config.toml
n_head = 5
rope_fraction = 1.0
train_tokens = 169900000
MLP neurons of a small language model. Each row is named by its layer, matrix (gate and up: input weights) and neuron, and shows model dimensions 0-127. Each number is 128 + 32 x the weight over its row's rms, rounded and kept within 0 to 255. Numbers have three digits each. A neuron's up and down rows have the sign that makes its largest values positive.
After each neuron's rows, "fires in" lists the words (lower case) most often at its 100 highest values on Wikipedia text that the model never trained on.

L8.gate92:042115128140095149090143098136135109150129135145143130130088145105119158151106102123162196097198129080102086137146137168165081118158162166107117134137082115124124193155117084119103194125093084148097117091148081142114179139104150137132081127122161113125095170115121146189154152137139094112137149155111172120155179144141148132174122146106192070119134144107129183156192077109145207108172
L8.up92:079119143094086172088122174115067086143128079160115103102129111105095104156217176146222095134132090128107145125105098132137101132117144109121128120086096126196112116179128170141127136168134105141096133104131173132164136108086093150066124108134130115159100141123146116164119128166156141172089113193114140101124124142141145139068120121075188153145135157139158168121145115137131159147169
fires in: "was", "is", "be"

L6.gate277:092154102123126027102120130172090107110097085126115052135114139102116135099020103088154129110145129146126127131084134129139074105123137095116133138158141121048105126166134063110162143173199129074079130133139178112110152133147167111134112144145118161104066114107146142125160109175163153101075100159113144147129103192109105184154114156149138122157092123124200189166165151161157181118129
L6.up277:151118111089091127126145063099084058122134125114144109124174173122131184108115144146141158137141092181129191136186104114102140081144108129193154090137141121125130105191125108164177124129100102125095081196174133096178121095142143099132107110129122146107083092094111087071083112123095130169184122169020118149145074139165119083144102112166162096160141120080133149135177123105155137163115
fires in: "number", "it", "renamed", "december", "july"

L5.gate90:092114120114132092158161094139118116118143108109070166054088149077164127143113013098138124077143127118179126137140139152126133136169123149167143133164156075132154146089110113103116110096138115091154088104136116167167117140133148164190159133088117127194095153154161107126118123126138070174186152221149197133122117118130132169116111210099080130163152119126148152097123147158096122101112
L5.up90:109141078131129110148148177162135167083158105161102096102134136096094074141141142125128135106089151159128174130061120104161122144089137120105069091088070134117126143116121190195044088193094110123121087122145132119121157204116094173153154109170146153146096132199088130163113137128067149123108103128185177129130142073100122118031118124094133142102136152180119118086054140149080142099110
fires in: "to", "at", "through", "into", "problems"

L3.gate372:120191095124140096134108123087191151136130189101107130116135188155138150126123086068104104136135118122153150136099108086137083142119120109136124129130160120093125171126139162145146177088183184142116135143194091116159164074146155085206141115103135154219091128145145083197069117127126113153056143154087142127112143135159152125110083068153104082091090189097115151118151098136154134105120
L3.up372:122165068116086118105131149082109079157152128103133132156128167079121057110117156092130147129066052096100131118143146113120128091092126160084153201122114101098159078135192143157073156108104124059164167121116095145083126153082126115167101107105126101153173120127110189101181159143170191111126124190100186102115106135175101179149066142122115144115131087146152136133091130139085098127131
fires in: "a"

L8.gate445:120097124122074123109163131107150110158182096118095126051058086156130181069160144125111106140096177153132146115124109142119225127086157109149171121104110091175057174066118168149050163133137139154139116131133084141139089105114150103179129161143120086103126143180106157192179123165134129139135149200098130106150129156171080151108132134087160076108080127137144119099087153133135133107133
L8.up445:122132131098143075115186113061096114119135107182129147095077077162128103171078160114129144102115148114132112190119163133120132141153132135137137110163137164133096110147139113187104141096078116151145143090127136110135074066138086097165188135119137131134127133125138117139108158093135045148096148104073093060121151125155039130119158161123093122058123145171124100164112120162169117120162
fires in: "would", "daele", "will", "can", "could", "to"

L9.gate542:142112115157123116111177189189131164105133130074129100099190094083129141163092114153095092164142124107133105150092158156153129168061159084092192121125120122175106140104120083133095096116020119198102095132089125128100094181100121135092166151154119150122202143180100136149149084138148158151157136131104123142140096199130098117167202125161131141116171104109130076164168083137107121068116
L9.up542:178131139121140142144132200131140112161102167080120160072128131158155159126095094182168144162099091067133156116149114148097233088133132108138085180149147148139102161086139172135074096121131088153152130178131186190120100161085147135121115122175113135124176115135166150153106115109159139161122122160155129157145169131106091142140125134171135163084120145103107086068052111100120084125090
fires in: "which", "also", "that", "now", "it"

L5.gate105:132190148152146117119159131092096119120166169163146136107114107164134097108106125117090186080141124187117181134125160154116128097134165121120167091180117067113072150104094127151092103122147143158092118102047114106123091124068127127127156108124120179125126148158163170151167121131112088117170158116148126125171186219104090121132144158078091119113132122194208123148153174129035116099115
L5.up105:073174166094166115094098124104130084149159106107110141082128116146124116131113143149123144149093107132091147116084096135118141116116174103158140145156184148103154126150192077154149134158192116113137126094147117179164114114142092114124175075212131149103180054197141159159180090119170101105042129166158120174096099109100096175175146174165101116103086188159152092105138062108127131106096
fires in: "to", "up", "where", "so"

L9.gate556:066149138148179126124182090197135078110153114165160093167153130138075153151095144110127131089176113107116160075137110136161151210081149172117111141172131108072105198159149174111125137102139085179102122128103086061114105105079189147176142167148154112123127127132097141132160072163135124136127125134062135115108161143083130181202132060111145118139132079143105109096119112115102130108146
L9.up556:167188126153114099112125184139072112133085131139115076142136156167139129085183150124149139111128196144156137131150196147082141173100169190152125081141147084155127134136125116081189118155154077097110148158133197086122112155145099160097123155154151111106166067141128094138103141121043111178099143131088122185174072134125154160175103093070093113159171118132145152072112163116133149165114
fires in: "not", "next", "noted"

L5.gate238:163163127143149094152154103124198113088099111181144122164115158136139174070181079143185149093180157159170085106156086107116140140102090067140143075162131081139131106166153105024142127121124120118101135052168113140105138148086114133098059086101165114124116175094148174093128160074133138184120157122072138053148164157132161091122141132100109113072133184151134088161114116104091137122116
L5.up238:132136084127097168132145097128081148126150120155115165161171152121077220136180113130132151132131121119138133116192098121110101120097132149204166102132112083110220104085137155131131102095199115103140142123172120158128093098132130132150120158121167112119105163177126107149134178163037154119148143103149097118167124159122124057159139150154141116147067127178078126102132099163147077155101
fires in: "s"

L5.gate91:099143095184073115127136145084151138198116163153100093101136125105160169075154096125093191159064168108094141133140116121152132110141160088168184096118162071130058117107118099101108117111148154096178089102143123164148175087119158161092068080129080122241087123147195148135193099132117124093149110144082147092122123096088138120141115128134115098127138189090160114123190121099134122127150
L5.up91:070097163167102103118141074094121063134115143110141128106113193188077095081091162122117131172072177125093064115171163165150162133133123110102167130100101152147158126115161135122131103118110152109140077162105169117115222115140206144161108136134181138106086116190127128154179097134095135115123131103097111135140094143143130149118082043119163041156113106100182164145159160066108142099163
fires in: "first", "was", "been", "most", "succeeded"

L6.gate251:079076051140119110180114179178107145079136118102141167173111117121117145147137113068168097127138103160105198097079137073155173111123129126138116095113150114068124157128108123105171142101157123181160116128096176100072103144134164166223127142053133135154071174132110127116109147143132109175134156212135122103110158141100073102183128133121084096162125156146113143124120138144134135175074
L6.up251:128161110132068093062130163144144146079147166163113128083094128095142050171093106151128149122069097107142117139111124117148095128081123130181087096124146122142197139119189139118110116187157097140113089154137086096126124168161109125174166108154097134182246165194139110109096111097118092134067132163158117140138178134098096170106133164108157131111094115108159121092110101127086149122123
fires in: "to", "into", "entered"

L3.gate120:113171142072161107117097114142105128107183142177118117096151117161141166139150160101113132083117065112097174131125081087137113124142086157077144144108119094090059170137101096139133139131150175105146176087095155134156113171086112133126126148205071115117125165140135148169118161151163124130125132204132175119126069151116177195139206125154083119092102134177133141163200218105138149131141
L3.up120:086177112134134091103117127095141164144088065103184115109094144103120171121155108119116091181157061120135123132143153144120116138166086082115158050165136151167110124136128155119116106113111074084151143155128126132104136156116099088162148152111076133162161120151145084123103091175066123106131146120118156132070121073114062155144118164178151066097161128153139123113149125137111165076142
fires in: "would", "was", "yes", "must", "to", "did"

L6.gate103:113116118149100109136153098132158167113129094155130117145144160138169109099119090050163148145113140096110086126160110126173144145138108141147171110091174125148126126152128104126150067161120140064185121125143137132182169146117032133111127131112086169213126112112172143142160106127156052106091121142096109120133039185123090076163190160204101115136146137157166121205149116144144195159120
L6.up103:136055194111103103122158114144066164117075090158121087120090122167124121099127141112172147114084142074147126104134111133167135153107054205155154150148133148160157127077159136125123120142112144143155130209109188117124158158134106117128180099138107087131139101174088097114171086100173078111191175157102147097092136139108117068166130123154139154140137131130160129160124183090098170136067
fires in: "have", "has", "had", "having"

L6.gate174:075135159183099099114117076101177164135130122120165095175092163086065124141104165128153155119085117138143110129068081173170153197104104188143159178209095117118138148095163149098084127105092083139207149090152116182148107120121099137070072129178074099166154101129086132152135138123131169079177141109127139066155108125091144162124186149107090157127115099157075137108127085101111126094121
L6.up174:121161052119128063140110099092069133184149096088132117153140151102153165130116127186133126089154101185141120123147154052127079092146154039112152140139146109067117168154127150071129165118182141158131115138118194117106137140163111135096111111109121165113096150136104104135111114127201150139126119131178108127080132163135082130163155130132040103129103188171107140192124146074168106169086
fires in: "his", "their", "its"

L6.gate533:120142073120112093154138123098159216136104118162116157158146139117132164076152097042177121125107124124116099123160122139163068121134111149163090100151101123093116169125111130101080119156144133129118189158195157165168134164075104122177171102136091146164139092126171099148119130151186132192143135115140149100149108128138076118138136212141102162143150157142187150081147074191091143154173
L6.up533:095125178092106133149147072084158131134124171109131083157130117113107148202154117117158118087124137141152140089179103106136099134129126207137085132183064150123189131105112145157097125158146142145121181162132143139128147114102173106137161094103073098146128153103138050165155091142197129169122129187140109139128126092102098166137120168074087136074074144018200148120144115119117167092145
fires in: "who", "from", "which", "that", "whom"

L5.gate73:085165119085135117114145122136155100126099125097172102151092090146113170135108103088082153117114059148168118168099122122145123103119161145170152138075157114182060174174160164117106122075136101145117148074146078148110185104149147113120126124100096106168127114173140111129122165181120064095076085187129109183057101151133091176150157134180130155198082117119139121144169128166135086122177
L5.up73:165143169101112061147211115105114104136133064140105109192096092156130145118159108100124149109198113152128164091167149189176119159131095158146106158149120133099113124101126108142110163137091153089116114109131130096157054069083122072161109121108080132117110150163111138100122161154145126126169131076133150101087118111158129133112109119063131101090088148124148214083175147155053137074107
fires in: "can", "may", "joined", "could", "does", "did"

L3.gate421:104082124164115164138200104109112171060127177186117125099145152134147155165129072129117142106106122109127129142134110155082085124136096062148140169110140101121086145123139159142082136190133107129184157104122116078157124164073152153168105106163146130195153108159171163120129176131133126190072128147138174113119103100103137145098121126087060131180121122138119118115135138106122127179167
L3.up421:109084159114110156137139139121065117140129115093117147130119143128127121101130177177160133124127108144138122080175076164077080141206113088132201148151087140104163100090139185174093177175062105138158164174106113051155134148087141133106161168138114102072184097142094109145204125102128124192100124118125127159083125173110171102071052118104099144148120159095164163112096150084148109107145
fires in: "who", "as", "so", "whose"

L3.gate386:109202154181159100106130120175130145098170150096186148137122162138166118162116150068117139120093165151171105096091126205155061154143183100107102138120124125138158085162144127128125118075114093082111107097109066106092100176118064135063068090094101167120097099143106124161156140142157118141095094118086126178153110122146162096113130153158126113123187174148121110110139076132124116115155
L3.up386:128154096085122129104140073099099096159125111080137119128178198089091149122090145103144116126102109199139138118114121107110080083112079090139111112133108118098133084106084130144177155098163136144162135141098158156141119132130120121078120119114127200130112168139146136131127100102070106150162128129104191171149140103167158127168167142145100160071140143128103116101174063173118134125165
fires in: "other", "two", "taylor", "others", "any", "missouri"

L3.gate538:061120160138051080113158092134158110176105138099146061201138123143104142099159094099124167150140119099130150140094107136153091133134092125101096127111144118160067148149112177158126073083084122182105119115098161085176186158102046113139087131181099084147097091127145168190121162126157055135125123170055136160081136134095136108166150171121092151133101119116137120147171051149072093108178
L3.up538:180120117153103138151144150116137109122096133097050147117102200098145064137102119187129156097101098121132089118149156155133104126145096135179116089129105097096149091092142110146159079133111134095144122098111041117108147083064095092165094081160105120141142106128085178112110143187122113064126138130092093100092087122115158088074137078147155069101180145098189179104122163178097151123102
fires in: "had", "has", "similar", "have", "neighborhood", "having"

L9.gate609:129115095112197070109154100126073171137158112095110103135104167102141129211105161062144153100167093130111030131118140168109116147059138135111172126142105140158073153138130054157125093129166166131148166157198166105128118109094120127098106103179130094123122176173114153161116141088156083106128114193123091135119143107133155110139114122103150122102140135092187193149128119122176203131096
L9.up609:144047135086165159148095152142118084128083123142152093119092111120094179097172117126088083162143082188170176125157115125150181129131122140059063150097082147125137164140154161173194155121153112113166136145132144145114155149110189122120111140193112100135150110133192155157116124144107091077125118130167210138069072147143124170144129139104172058080078125173139062136145157116077126133102
fires in: "was", "is", "would", "could", "does", "did"

L3.gate94:082133086085144056161118110140165146052184145070130085085117130140146127110147088152179176150168096138144107136129123150146113140112090137159156126127115079168112112177108128145164090106166189141052134162061152123141119145119145139066141023133119153129133142147116144134118190108114138135127149152127121102114086160098150119084126134128122144101118177120123159189087097136126134133127
L3.up94:148172130126117094111178117094114155100107067099149107092111141118061180120143147135168163163151172107150123053115106178101122114103151118099099101123155124120137116110068099131136122128095167135140143133167136140157093092152124070103155123106126129165078021109182145136115134152102144140125119146097111116127096136177141115203171155133171112109115133123175098190201061079112076124093
fires in: "she", "he", "it"

L8.gate482:134146153214150130131122110097093160122135163133153145145087181100109098109134142107107084136127119194102189083161145108149101153118089135194135131143154124117052157117154147067088152187179099085139162077134149128148172124141057107068157124110077199144133176117176091128142094074130101105082088117056156154099122157171156118094181108144138138116114143131143110101162075084142157104103
L8.up482:149141102176104105124129148124107142115119096131152133116142131122144140112154074133119114099150126105098151081128112112104181174108173107121093100179161153103137077134154096119104168168153125070109116184114169156143150186143131124088139182142148090112160109153180148111183110108091119069099108183078089183132073072117111105136105117103165051102082065139117174150184123107144166172131
fires in: "in", "july", "december", "november", "january", "october"

L3.gate289:110128128144092132166118088183122174161085109127159156178147074116128122129084118105157157092152133123154109118135109109083111087122156143100077175067140079103150160132119144155178089040110124148160093084095085158064116173118084123156095069083144105137140124172118214178162128193133089174095128150104153086131155163120133089165170100107103153088116151201145098123210094107157117142130
L3.up289:052131073108092132143088176107104080138118120129103154106148153093123130136123094167068126116114146134115152161116076118123157162121116112124168099118109214130147140158212127085067171160119165118137105095109131119120085118069101113126148155122082227132148094112109121070118118142121076125090150195115148116116076092108148155128140159122083209093139120136154164082183106066121170138179
fires in: "its", "their", "as"

L6.gate466:108113140190154132121110124115111108135193169092103097129119127117144166097100184125122121120088154126158144195089163235105132130120149117112136032151090093132146146122148111107078147100183125096097137109115077184168108130136136143084169110121173184129156103134153182201097146093069109148053167138095141096121127153141101174113172170075127148128090092181159146178112146138093138137116
L6.up466:125130120092108139140156165161061143083155133177055079179153159125153087096098130129137109122108211111121094125154128183167064172140072125084066186108135118119126094126089125107129135148205097130144152139091121136161141157120190128134151162133158139151105100092136145150094145055163142129092145157127117129133111148116182135116099119102123155166143083165154137161119175095073196150105
fires in: "of", "where", "when", "for", "to"

L3.gate308:144160096150137076182147133128136132074130131101126088099128118128160175091164090167116125110201093146113130183151148092109114115191112092157113114093102105147109089143152097134145115135138151136147116141142137126085125167100145122078105078100089137087128067107171129139138129171095114184121145107149136105109174139122131107105130162133091078077200171068168125132146104125102098185090
L3.up308:119096122168140114136120087144135171138150120084112161128116118171124077192085138152119124166137089106153163111083094156167139151168088114084123091114100157204115069082131137129157132136083101191089164112068145210060137125096189124100151108118091115113111116146141167070119139116133133133116177151108077116132131109101187123065137116110159165100094146117093119191111153088115130110131
fires in: "these", "he", "she", "there", "early"

L3.gate304:095148091174141105068145124179181177124106135111160156218216123088113121184123143112092141107122103173122135123063049136130098125138138117124082123138134155160081171103139144142164129101115128171174093124112125158091136125153154158109102114125172164076112091125147199184163140126111171112117135140099128178151125113183188110154158152151104103124199085115121086107165121062053102145134
L3.up304:114130163115102067111134096117111130128123088083135100135196125100144063197103159122053125121124183169134107135143086153118131166096131136128102167139142120105104105085128085168151075167074160197068113058175121135111132125152122090091157124142076095104126112122160159141130200127113195089124096074104124134130187161137219149142105127112139161118110143138134130123085135142113159141117
fires in: "other", "history", "local", "action", "others"

L9.gate61:086184085140132096089133054122120163136144139122142120085093073125203129107099111141208227113164157105116129092145153134131082130058100128085096057143128146102123090069077108126110156149130143112140147064107148083105148086132118139099120128124138165111100098096117095175118122124169122174146136129159121077179117101079150204155085123150105083133090093126077107120105100169135129182143
L9.up61:108151109096094113163106126081161194164139095103156148143124158086118154154178073113167078172134158100149148107149169202201100145151095124138112097123176076116145178157113131128162153131141054100132114082159073122164149145131118129129098136128126175158101122137131143175193168131091135121088143059112108157087127126158137094138102128046112129085161132093097047117077098115096144094180
fires in: "is", "was", "iraq"

L3.gate452:130102088173172125078167205130083148109108157132154135117081138097106164166142147141165161135130129126145195194173108130089219151124122092198131141068137161147105114115152125125104140111115143086137133030125105160097141141137147135117092131147124158136133143099155155121116140106138085117162110098082149138156105178114126150099151172124123146106234087115081141134145056131148135133134
L3.up452:088153126100126080152122180086151172136090192126088117149079138118084151108167155155152131159144106091063185148134116115112114124076148052153144148086163146116091140128135174165190195118105099144096174112146139126129169153121187110185119140153175166207104154126140105159107112088143071063128127117172132119172126099178142132145112104125067076046121191113062122131141163183169130173112
fires in: "in", "mexico"

L8.gate550:137139035148167142123163142153159151078121110161145160122157103110160114122113119104128137176140102146129106102110121156127110090157095135176132142121200131121103203083074093109145153128090141084154103081142096153129120093101164131165197144121108089132085088141151177142094147151099133139103123140148129135124108105167146177172174157107085075121109128157103040150111135112085083157119
L8.up550:114119117090075127138136060135110162126204087097124176126092154127097090110147140132071110146118152169113093079126122176127145099132126079150112151107170147026103120127132135041121180107070137169154111166121135109122131089122152133183169110117136138068131122127122112153112110138092138051089149116107097127175157167148167175175117165117180153140079145208170145086106086091064146113145
fires in: "as", "like", "on", "near", "according"

L3.gate56:084118115127134139128116142097130165150080172174145131147169120073154065125103095112128177157175155142118147170128128075154143192132103179165144141140119133126123148161163142159139149102117105084116125075055120094112165142116105098141105106092066142200116157040096098128085124174100063105145135167159115142155162136130079111113097105108088143064093165155163180150176159141102175155184
L3.up56:129160121108067136158064113114132147169095141116123144158165114127116140128145104145152180166154103075096151087109093105105149149094133077145134159149138107113143136115184185165122128097095169152141087108091119094081201097077094121140104142132032139136145098156080151123139165132092105171147146080140106119124097114090205071174121151158139067109032123185128096141146104123127188085074
fires in: "his", "with"

L6.gate496:144185121092166117106140111152115100113150107087078117147108098104161095088134089162134192126104149165147129082169160098066198127123157133084109127123111143104117099133181191096063148123146195181093137069136120176225175117135146129109107059117168132142116119077113141134131190091127143157122109159122131150138099176207132114180150143136094066139125136149094105145070077174113093146116
L6.up496:174141097086145166078121067105136178167141153146131128118121095111110097123171096153117163146141183124145147058172170085111094106110073193192116121136132128141125130099189183148135168083180118124117090166132087128193064120109134128067108097093140126170064082105132106188148123144149157164074148086144157120094087110146155110162136106141091148129170162140055078127153159082116105138118
fires in: "a", "this", "s"

L5.gate523:054186110154123115196137156194205105121151162175098121124120146121095104120187116115088150093151131163142119087126100055145129156097110125094142139126107096110103113177114162077101118093166187101175135097092110140160148112129141167144146103097136134132108122098138122110110108143086118166156062135140127145131098121154156081142123095123129095162208115065155136121159103115088085122098
L5.up523:118191078130173112153137059138127148162109098189117156129128139120109124119152105101126113117131173163153137086148127121158117158108132139170175140182139168142107134131111109177079172064190191101148118175129113129093156109094129102143087135116140154147100134145085105118106142160207151065143117130106072119168079161169123121085150118115101138174090142042077166098147202157152093118156
fires in: "most", "largest", "first", "highest", "only"

L3.gate401:129113113120157123178201109185125135107132103087100153092145106079157108106118051157122101084126143092126111129111095133161142154173131161196143089140089135130124112151146105119063149076129172155128114125111135144095192113082129097104156099107118179141113107148118185134097155185062127157109150134131126070124133075115130112146097118159113110169111179154194136149156062089122173188145
L3.up401:108131124129123131090151154129132144188159086142091101145093157195172070142154117101204126169118141164115060104178114158118156140107159116104144136157107158133125194114184121061113135056134080092160122189090113178138202069170121106135129158104123140125177104122120127088161108186091114137071144115103137094126182182079105137136094154075154075094120139102145120114146147107112109127176
fires in: "an", "with", "these"

L3.gate586:146108089146149152168169078165199142095150129151116087101132146132178159047136074111143093125205091174112122117099123142092131147145127155135171136159105154087135196113084109123160146093126152148111127085068150154156102087133073108143141091154139124153059105192133164149143147166192128152097164149015148124140099197121122196141138144089131108131111141142137127137132130062172080132147
L3.up586:148152087106184135138086102184198133116119127137173114122152126150156105071180114134148121153082139154127138154195158119122077086105165116150147138135108119090132110107162153154098101134098080191128162145118099140188151055098127176187172105128149155058158138133172128070087117083083140114080109129143126142112095127204177105178065168132109144131154099108135115161117083140126142124081
fires in: "on", "as", "during", "when", "following"

L5.gate280:070181111175116143148132155056112145058150157157084145126159134139135130101104094130127148136157097104123197126110143176097081143140079115133165090105104109090148138130159125100198130048169086140142131144120133152149089146135096123100067126143090119131153148152150181144151160129085076163160099198111119105128146121096141116157154125103128121105059113086173111157141162145129079139141
L5.up280:107152092086138068127038141084091098134149123156154099142116128120154218141067112148156167187212125147119162183134129106114188088149136138083125122081116112068075160171125104124122084156158154170168141171125140083076142182124137126143181125123167160120099112097114099145112075142136120111153139119142158118131090138154154212152119118096163150127116180141193095158163117123157153157104
fires in: "his", "her", "he", "to", "played"

L3.gate616:116130140116112145098112161101119137046122139119152127125095101133104152132089057120167154113149146127150121148148122154182087132102148109195165112093159124130116126188096163178082093119119117128106108107159104121184121138098131138186140147121108100178079080178168123223128143121045130082093124205140133117121139111061109084150167122145133113167118157150163159135150096154093136155156
L3.up616:068138123151086106133161117170111145133144108098126166087105174144099129112119148131099170115100063094134150111088185143115164093094088147094087140133137120153090120115152157100189111098168149144131160101158113111100155142053194114130119117156110173171163116128088160125107150157141074089152137120129168102132118125110147121108135195104135107098094113118160137122132117130174121088133
fires in: "had", "have", "having", "being", "has"

L6.gate44:133150128082115155176131107092146158069142154114108079131102167057167111119174090118137178124143092142180104133107126115148137104114123139080127095175102108086124116126123076183092093134119141194090132133129077134164155150138152087093097134138188142163147118118144137146164189131080128164152099161170165085109082122164086089207101147127110212148145076117113095084164112104099183122186
L6.up44:090071142124129214159111125099154189064126094137115140155145128146137160164074136083123125153125183109152097164178097093203106181094106116129138143152131126125106119115105167178106121130081135156134175201121106114154145195127118130093130136094125144117132080117094147127170103085121120147140115102046134124092115172128101151120058137146158067196108142106112133170099074166142142173174
fires in: "who", "which", "all", "that"

L8.gate104:131139129125144108137135117099133128210091193078131181137117137074133133123117132104179159104178106104195083156092121138129108138095108135166128103134090128125149064135181093143079143150154136108185155141179101133114156082165115113144167040114113104155147117136063099181159090151156100172122167194177161130119113100118040112161128177103085087166123142146098164133164148148162109112103
L8.up104:150153069051173119108134119110115095111145145139081128094104114154111082110158092078208069098130150072171116071147154110124106174154123120127087169089136114143202143103163074169136160110104122124149156196111125132120128191132096150120141181143175158144133133108181154162093155136139156125079101097167149094104149126115142129140142117156137071157196117182172174106102127122154156082136
fires in: "a"

L5.gate30:092104095173139120094143116142127130071156136138160118109153105101135159153142125070122097084129173133200100097094148094112133216166097123103180061113112077134164186159170157108114139112081110171115132165128044176138164150142106179145128134086129142127155113130149124132100116111133103137161129099090159140126103157129103149136184134158107132160110179120111096054079155187152099162143
L5.up30:158121190157097128161104126126150235137154163115157075138161067119124088122151164116144107167156121149141174129093138136169169121176081102101108145135085120162119120092095150107130110158138145156129106169089131187208178131096156120087090118143142146125145147038130106130120167135153071136140180099168103136126149108126189170124131161149094131154185143112066134094141141115137132059089
fires in: "that", "which", "both", "filipescu", "who"

L6.gate46:083147115151067095129140165066147118185119133132061112081141144146182135064089079112155111142134068077104162134116143168153153093115149132175142089116123121120103124136098140137080122131228165122088171134140176170169156143125042136128124112156185095174147085136141165105114139146132084104072151170164098081102147180108088122182172144142101106132097117105122160203126168146117139068140
L6.up46:118161116119109128143188141146031108141081051102099106050064130122148076131107138149154198122107123160122151177099154134121100078158116131158096124132129095145154122093110135138103081113172146138077104149127182109129134181093093156119191130173117129103195181136124127115114165111169147119156145139143086101141092159117162112128110116166185120152104137146088175125090103106102143112134
fires in: "has", "have", "only", "had", "build"

L9.gate328:175071172182161110126119174161139138138107100125201097131107144110167181147147137147125182126103126091155158180153147109122156176174099086119167130169164110115130105123124137149170102098137215147100157156093129131130073187135095168158133100147125144084158144155151157158166115103206102078110139218107177108084090151150083146153141149109164133151126180162122172109171111167174117182165
L9.up328:122138161150076174112156105121160131154147139149179137068147142101189131111109108156176121134125139146147165147131114163119114155152109145093139092156113170142083130145095109110098133149152163164115121171103097079117155111100119128084160099101087171212144125119021164125148108182153107112131173122197115121060097109141182123112119087153103091124118165196128125123146117149132095217146
fires in: "who", "which", "the", "this", "whose", "that"

L6.gate552:129094132138121099080114132141093155122102108196178136173153135150143150069110151048135174112159141126131198116102148105147127134086050120118125087148120112135141077169156127093093111156108120113122145079113075137138139141077165188120111166094153167137136152126129200136094172132109125078128135078108146139159156175058049115163152170109120142104107160135080121154130123152121147116106
L6.up552:155162162141200144104117182109116187131103154180108132125162096116136124117129157136080122164167156065152057100145171207121158161089168153135112086188145090151121100112137120094154170162129100106154114105118156139129183107089092114088192151113156139069100096148130145111155137115076130137192123181094106106157112166090151114143137080131167134135080128114197134143136163166161134086136
fires in: "of", "against", "to", "released"

L6.gate607:064125138168102133134159120141180143065154125102139131136118063141117112164151095131167155112178132094185109098111116127147130164165114123082122136086101134165095210144115129141076140054112135189181124136104116143136129183112084120043104134169167133098134124115150162151103131151158084103102105141082125118158115136152169131168079195130160153096128048120100101164112124143134127161134
L6.up607:113189138058101139108116109139083097130140130174192177137106070145113136122123119215156191171157031128100075127106124122159097142139142101119146100124139135094104159105211084145110135126133127172120183136113127127086155166074114105141126181111149078168146112119093099159122121110166093089099107217091133155131120162158080130141140172102151085138090143139086098135081151078079171126150
fires in: "can", "i", "we", "t", "to", "may"

L6.gate328:082131115172187098090150097147099139043101131076117110104118085083125098111168145091131134159093140164134161122145105172081124119121125134139119059158184117126132105157144108072110156086099145154101126154105130137130139162058109152099116145126176188085117063093118160116119153124079166201131117138096140080202153164118134156141170127150074155153108135136082113110123084109087096150082
L6.up328:044116085062122066094104158132167166127082071095158124068130157126149109100193096184172173133161160129146137155110137094126168180162118141141078104108171171163146141145108171087135105125104144166098113127079060101101100157107103107150131127123139143084110098090170082129117146109158137107124122151145128062118138154086087140090119124154122149133108155168168136161123120104081144101131
fires in: "which", "this", "that", "major", "senior", "majority"

L3.gate193:094113108153170136103187118119166162166178140188169161136179168055137067085130154136105127121177163195179121095146082168136061126191137140156124170173174105109104125108159103161111118165134161084147128076112089091152045150085106163174153091131104126125170092156123157176107176099149119161145123171134163085135135186167158153097139132111167152118150104163177081130101113120130108168153
L3.up193:082085085131118108101076059173147114136193172103180080110127143120156093129149110248135148161131110144102105053135146152116128094134097116135177141155165159102118091088084124110092175151091162115158174095152176126123120130144087135157131136096079138209168119084128099131082151166098143136084135155116187142127161094095151149140063105158103077157112139143109128158146121089169121161122
fires in: "as", "associated"